Weights of a small transformer language model: 10 layers.
MLP neurons of a small language model. Each row is named by its layer, matrix (up: input weights) and neuron, and shows model dimensions 320-415. Each number is 128 + 24 x the weight over its row's rms, rounded and kept within 0 to 255.
After each neuron's rows, "fires after" lists the tokens most often just before its 100 highest values on Wikipedia text that the model never trained on; "fires on" lists the tokens most often at its 100 highest values on Wikipedia text that the model never trained on. A number after a token or word is its count.

L2.up749 [115 133 165  90 131 122 130 120 123 163 147 103 143 125  83 129 127 134 121 118 127  87 107 109 181 113 132 149 125  82 153 114 114 117 174 184 101 116  92 104 137 174 108 128 128 119 140 111 133 132  88 140 135 121 130 122  65 106 120 147 182 110 155 110 123  71 147 157 114 119 135 140 138 148 126  70 113 132 113  94 137 133 108 148 133 135 149 117 127 118 112 133 125 122 151 107]
fires after: " |" 62, "|" 11, "\n" 7, " of" 4
fires on: " " 44, " \"" 20, " the" 7, " was" 6, "===" 4

L2.up766 [110 112 127 153 106 174 128 130 148 111 144 174 160 137 182 165 150  88 113 175 133 110  96 120 112 146 143 148 121 114 143 135  97  87 157 164  82 161 108 138  87 108 170 112 146 167 142  93 132 141 114 111 112  98 108 131 109 141 107 124 108 103  89 137 106 114 117 134 116 144 126 149  94 144 175 149 103 123 145 103 121 207 117  91 108 115  95  96 123 143 147 118 127 128 109 122]
fires after: " |" 64, " 0" 18, " " 5
fires on: " |" 29, " 2" 28, " 3" 10, " 1" 9, " 5" 7

L2.up813 [127 105 146 138  99 107 136 148 167 124 144 148 122 160 141 152 133 136 126 163 160 146 104 116 134 139 136 150 146 133 111 128 133 117 138 124 140 137 148 145 112 115 134 153  90  89 128 111 111 160 131 113 136 135 173 107 143 108 112 128 129 125 125 138 121 106 132 129 132 133 128 193 110 116 125 142  96 113 137 140 134 110 128 101 103 128 163  80 112 134 149 151 158 158 144  59]
fires after: "\n" 54, " |" 44
fires on: "|" 54, "\n" 46

L2.up2781 [138 131 155  67 138 133 114 125 126 169  96 123  86  69 111 140 131 105 155 111 156 170 100 154 165 127 128 113 138  90 140 111 121 125 147 152 119 108 128 130 123 126 102 167 105 123 115 134 141 141  79 135 158  75 148 164  70 122 132 143 141 122  84 194  81 103 125 127 124 158 131 141 104  91 159 104 144 120 137 130 109 188 148 136 144 148 100 138 162 162 151 131 143 117 129 163]
fires after: " |" 92
fires on: "\n" 99

L2.up2099 [146 101 146  34 129 111 176 116 142 123 121 150 129 123 122 162 124 181 135 150 120 130  84 161 139 126 128 148 136 142 128 107 127 130 126  72 178 133 134 170  85 119 118  67 137 129 148 110 143 139 160  78 140 119 160  75 145 123 132  94 121  91 114 130  93 134 153 146 142 133  76 132 172 114 143 111 103 154 129 145  82 117 132 137 166 168 110 115 147 154 113 155 148  57 104 127]
fires after: "\n" 58, "|" 7, "===" 4, " (" 4, " |" 4
fires on: "|" 33, "The" 8, "This" 7, " Points" 4

L2.up108 [ 65 109 126 155 133 158 141 144  85 118 122 138 145 170  95 123 161 105 133 131 127 133 128 119 135 149 121 116 130  91 154 119 125 113 140 114 114  96 116 134 102 166 156 102 171 167 115 192 130  93 109 147 103 123 141 146  92 112 131 131 169 174 128 156 155 112  94 152 132 107 119 155 116 121 161 137 150 149 146 125 115 129 110 122 168 119 136 156 166 138 136 160 169 131 110 134]
fires after: "\n" 25, " =" 16, " football" 4, ")" 4, " American" 4
fires on: "\n" 50, " television" 4

L2.up1879 [154 136 129 105 154 100 167 172 174  60 139 122 118 114 123 134 129 149 114 111 101 120 135 153 104 132 106 103 149 116 108 141 128 119 135 154 108 107 118 144 119 163 100 115 167 158 165 131 133 118 135  73  89 147 145 118 141 152 110 106 145 136  99 124  98 142  85 112 148 103 135 151 123 177 128 115 120 108 138  97 128 131 137 134 128 114 117 100 154 159 156 169 180  61 141 148]
fires after: "==" 37, "===" 30, " ===" 13, "\n" 6
fires on: "\n" 93

L2.up2649 [135 143 126 130 124 118 122 115 137 147 131 111  97 115 121 146 183 143  87  88 118 144  93 127 113 124 158 179 154 118 138  77 148  92 151 174 110 113  89 162  95 150 144 123 101 155 169  96 119 108 139 132 126 126 116 188  99 125 135 132 133 114 113 122 105 110 132  95 135 116 120 120 126 153 128 110 153 122 128 118 136 159 134 117 153 156 122 130 186  98 163 189 159 113  96 118]
fires after: " |" 35, "|" 12, " 2" 6, " 7" 5, " 1" 5, " 5" 4
fires on: " |" 59, " 2000" 6, " \"" 6

L2.up440 [130 125 118  82 145 136 121 118  99 123 130 139 136 124 133 159 159 183 110 112 151 131  86 121 133 131 121 153 145 142 137  80  96 152 148 134 125 118  73 149 119  59 138 164 103 100  95 189 114 149 159 103 120  68 138 112 129 151 126 123  91 108 160 114 128 127 119 118 109 124 114 130  92 155 128 110 137 137 110 137 106 172 140 122 176 127  70 112 129 130  97 161 152 104 106  99]
fires after: "\n" 43, " the" 11, "-" 10, "|" 4
fires on: "|" 21, "-" 14, " same" 11, " medalist" 5, "|---|---|---|---|---|---|" 5

L2.up68 [ 86 147 137 141 141 133 118 131 127 101 105 114 117 107 126  94 120 125 126 129 128 130 123 117 165 118 123 140 134  72 133 129 138 121 148 131  69 128 110  92 126 149 132 120 107 129 149 185 136 127 120 171 118 113 105 167  76 108 144  80 124 173 118 169  75 128 120 172 106 140 141 135 134 100 161 116 126 158 124  86  88 122 134 146 162 119 134 126 110 147 178  75 141 157 125 129]
fires after: "\n" 52, ")" 6
fires on: "\n" 71, " (" 23

L2.up1983 [ 68  81 164 106 150 120 129 143 151 135 158 116 119 104  60 137  99 149 100 136 155 141 134 150 142 134 136 116 113  96 139 110 138 114 142  98  90 107 129  85 155 154  95 110 114 148 145 167  98 126 109 177 130 112 141 121 103 118 145 141 175 169 149 133 106 112 114 168 121  97 135 137 121 117 168 131 110 153 117 138 116 112 122 136 126 116 177 107 121  80 134 103 132 129 130  91]
fires after: "\n" 23, " of" 19, " in" 10, " =" 7
fires on: " the" 55, "\n" 39, ")" 5

L2.up3054 [137 120 121 129 138 109 169 111  91 130 117 184 153 146 148 154 136 159 130 102 146 116 114  74 101  92 133 141 120 158 120 151 126 160 169 119 153 107 121  90 135  75 144 131 146 114 124 142 123 140 158  89 124  96 117 138 122 101 108 143 137  89 140 204 114  79 136 125 106 126 114 100 114 144 155 141 160 143  85 111 108 159  91 136 153 108 132 151 157 107 118 146 120 116 128  90]
fires after: "\n" 56, "-" 22, ")" 7, " UTC" 6, " (" 4
fires on: "-" 58, " •" 22, "\n" 13

L2.up655 [135 188 115 148 117 182 165 142 143  99 148 137 112 180 134 126 156 134  74 125 140 137 125 152 138 137 140 120 163 102 142 113 165  95 168 185 128 149 133 125 133 112 112 101  98 119 121 108 135  94 154 101 102  92 106 152 105 146 131 127 147 124 155 132 106 161 160  81 121 138 133 150  81 137 148 119 139 139 127 126 130 142 128 142 120 111 118 120 112 127  97 186 113 129  87 106]
fires after: " |" 32, " " 12, ";" 6, " action" 5, " receptor" 5
fires on: " |" 37, " potential" 12, " drag" 9, " hearing" 7, " Ret" 5

L2.up2719 [103 139 126 139 139 113 126 133 139  65 164 159 120 140 160 168 135 143 126 124 122  80  75 146 109 149 140 132 133 132  99 121 142  50 165 137 141 191 142 127 106  92  99 144  85 121 122 111 124 141 162  88 124 121 147 154 141 134 136  93 120 128 129  96 144 120 113 106 136 143 132 126 114 112 142 143 133 117  97 147 125 157 147 113 152 128 157  64 124 170 156 162 162 116 127  86]
fires after: " |" 37, " " 28, "\n" 26
fires on: " |" 37, "|" 26, "\n" 24, " " 5

L2.up2545 [ 99 135 117 130 150 127 151 139 101 120 130 160 114 165 121 164 141 126 112 120 186 191  40 167  89 111 124 138 124 154 142  81 149  95 126 162 117  96  84 141 100 135 134 116 158 160 144 101 114 117 174 151 160 121 167 132 146 132 108  78 127 188  82  93 128  95 127 156 123 110 106 130 100  93 146 199 118 131 125 152 152 150 112 141 147 164 102  93 146 168 115 125 129 136  97  99]
fires after: "\n" 54, "." 27
fires on: "|" 44, "\n" 33, "==" 21

L2.up2524 [143 134 112 108 109 154 128 137 121 140 127 120 142  86 162 190 191 141  95 121 115 128 117 121 144 113 131 146 142  77 107 129 105 125 131 146 129 150 107 193 127 119 112 126 121  94 147 149 129 110 122  77 132 152 118 144 120 132 115 134 147 125 115 163  69 161 112 112 137 151  55 114 126 121 146 190 122 139 129 115 105 192  98 113  92 135 119  89 159 163 127 175 168 123  94 118]
fires after: " |" 59, "+" 13, " 0" 4
fires on: " 2" 30, " 1" 18, " |" 18, "1" 10, "2" 8, " 3" 7

L2.up285 [119 120 133  98 132 117 132 135 128  92 115 147 140  89 114 118 162 159 112  97 147 148 113 155 100 120 133 133 117 135 114  69 151 110  99 155 112 117  99 121  90 125 113  91 101 142 173  97 145 104 152 138 104 146 136 141 133 146 107  95 143 113 146  79 124 112 126 152 127 103 100 150 127 122 124 112 129 155 113 107 145 131 121 137 153 175 146 127 211 150 124 145 181 103  95 138]
fires after: "\n" 41, "==" 8, " =" 6
fires on: "\n" 51

L2.up2001 [132 126 171  79 128 162 143 125 110 152 109 183  88 107 160 110 165 133 133 106 149 174 122 165 135 139 131 158 105 107 165 119 107 112 123 188 159 134 111 107  93 110  98 130 106 171  93 121 122 155  84 130 189  64 130 166  91 104 133 127 144 117 126 121 125 109 140 121 124 125 141 108  80 135 125 124 167 140 143 103 108 168 148 119 138 147  91 129 167 154 141 151 153 124 115 135]
fires after: " |" 80, "|" 5
fires on: "\n" 81, " votes" 6

L2.up2228 [129 187  86 137 123 143 108 159 146  67 147 153 125 116 145 167 150 132  71 117  85 147 140 136 122 151 122 157 143  87 114 123 133 114 113 170 138 155 100 167 120  95 130 137 115 127 119 113 103 125 159 101 140  85 117 143 117 120 171 129 137 134 144 107 143 132 124 123 139 132 111 126 131 153 117 181 129 106 127  97 110 137 154 106 117 119 100  94 143 162 163 151 181 122 115 145]
fires after: " " 30, " |" 27, ")" 23, " 8" 4, " 1" 4
fires on: " |" 84, " 0" 7

L2.up81 [ 86 100 118 117 142 133 129 130  96 135 137 152 116 129 115 160  84 134 163 146 133 100  91 173 148 119 141 129 107 134 137 118 116 118  91 111  75  96  92 102 126 129 116 124 122 132 127 164 137 140 106 143 161  93 147 136 140 151 119 165 102 143 110 123 100  57 138 113 128  88 147 148 100 169 150 149 150 232 124 141 161 121 145 116 145 123 117  94 123 134  83 112 131 105 120 168]
fires after: "\n" 67
fires on: "\n" 55, "\"" 14, "." 12, "$" 6, "|" 5

L2.up820 [121 159 106 131 128 141 157 127 158 162 146 119 155 168 124 107 115 160 131 123 104 135  94 138  99 131 133 118 155 131 141  72 102 112 184 172 121  88 110 147 173 141 111 120  98 119 140 138  99 121 140 129 109 109 123 156 144 114 136  82 147 114 125  86 116 127 165 106 130 137  97 133 166 117 139 123 111 136 130 142 156 168 121 149 154 107 161 103 123 106 110 132 109 141 148 134]
fires after: " |" 28, "|" 18, " Pld" 4, " Team" 4, " Pos" 4
fires on: " |" 38, " " 18, " Notes" 8, " Year" 7, " W" 7

L2.up2847 [115 122 130 128 155 113 121 114 116 120 151 127 140 156  95 156  93  84 120 182 159 121  98 146 146 128 124 136 117 143 141 118 136 126 166 132 141  88 125 120 135 158 131 125 121 148 132 165 135  96 124 186 130 122 158 150 113 141 136 106 109 145  99 122  99 127 108 162 120 133 149 154 116  78 173 120 121 160 120 141 143 110 159 173 149 105 112  82 161 121  96  76 135 124 119 110]
fires after: "\n" 52, " =" 14, ")" 6
fires on: "\n" 92

L2.up393 [136 141 129 141 109 132 114 132 146 135 111 133 119  87 100 129 123 165  85 125 156 158 107 157 144 112 106 143 137 149 134 135 141 106 101 128 164 142 123 132 112 175 151 167 101  76 131 122  82 114 166 144  69 115 120 169 143 142 121 137  73 137 158 164 158  89 127 153 129  83 109 145 149 112 121 150 100 136 130 138 119 122  86 108 158 119 131 127 137 155 108 116 117 119  93 111]
fires after: "," 69, ")," 5
fires on: " and" 89, " |" 6

L2.up2184 [155 164 119 132 136 124 113 144 169  91 142 123 130 159 134 163 173 119 102 151 112 125 137 133 101 142 143 146 135 114 115 136 138 109 156 139 128 165 104 161 118 110 122 125  72 111 139  93 126 112 136  92 100  97  99 122 160 126 131 113 135 130 151 107 117 157 122 106 141 160 124 139  93 142 139 140 122 111 139 122 154 143 148  89  99 136 123 127 116 133 148 175 142  90 136 145]
fires after: " |" 63, "." 5, " 8" 4
fires on: " |" 34, " 5" 8, " 2" 7, " 8" 6, "5" 5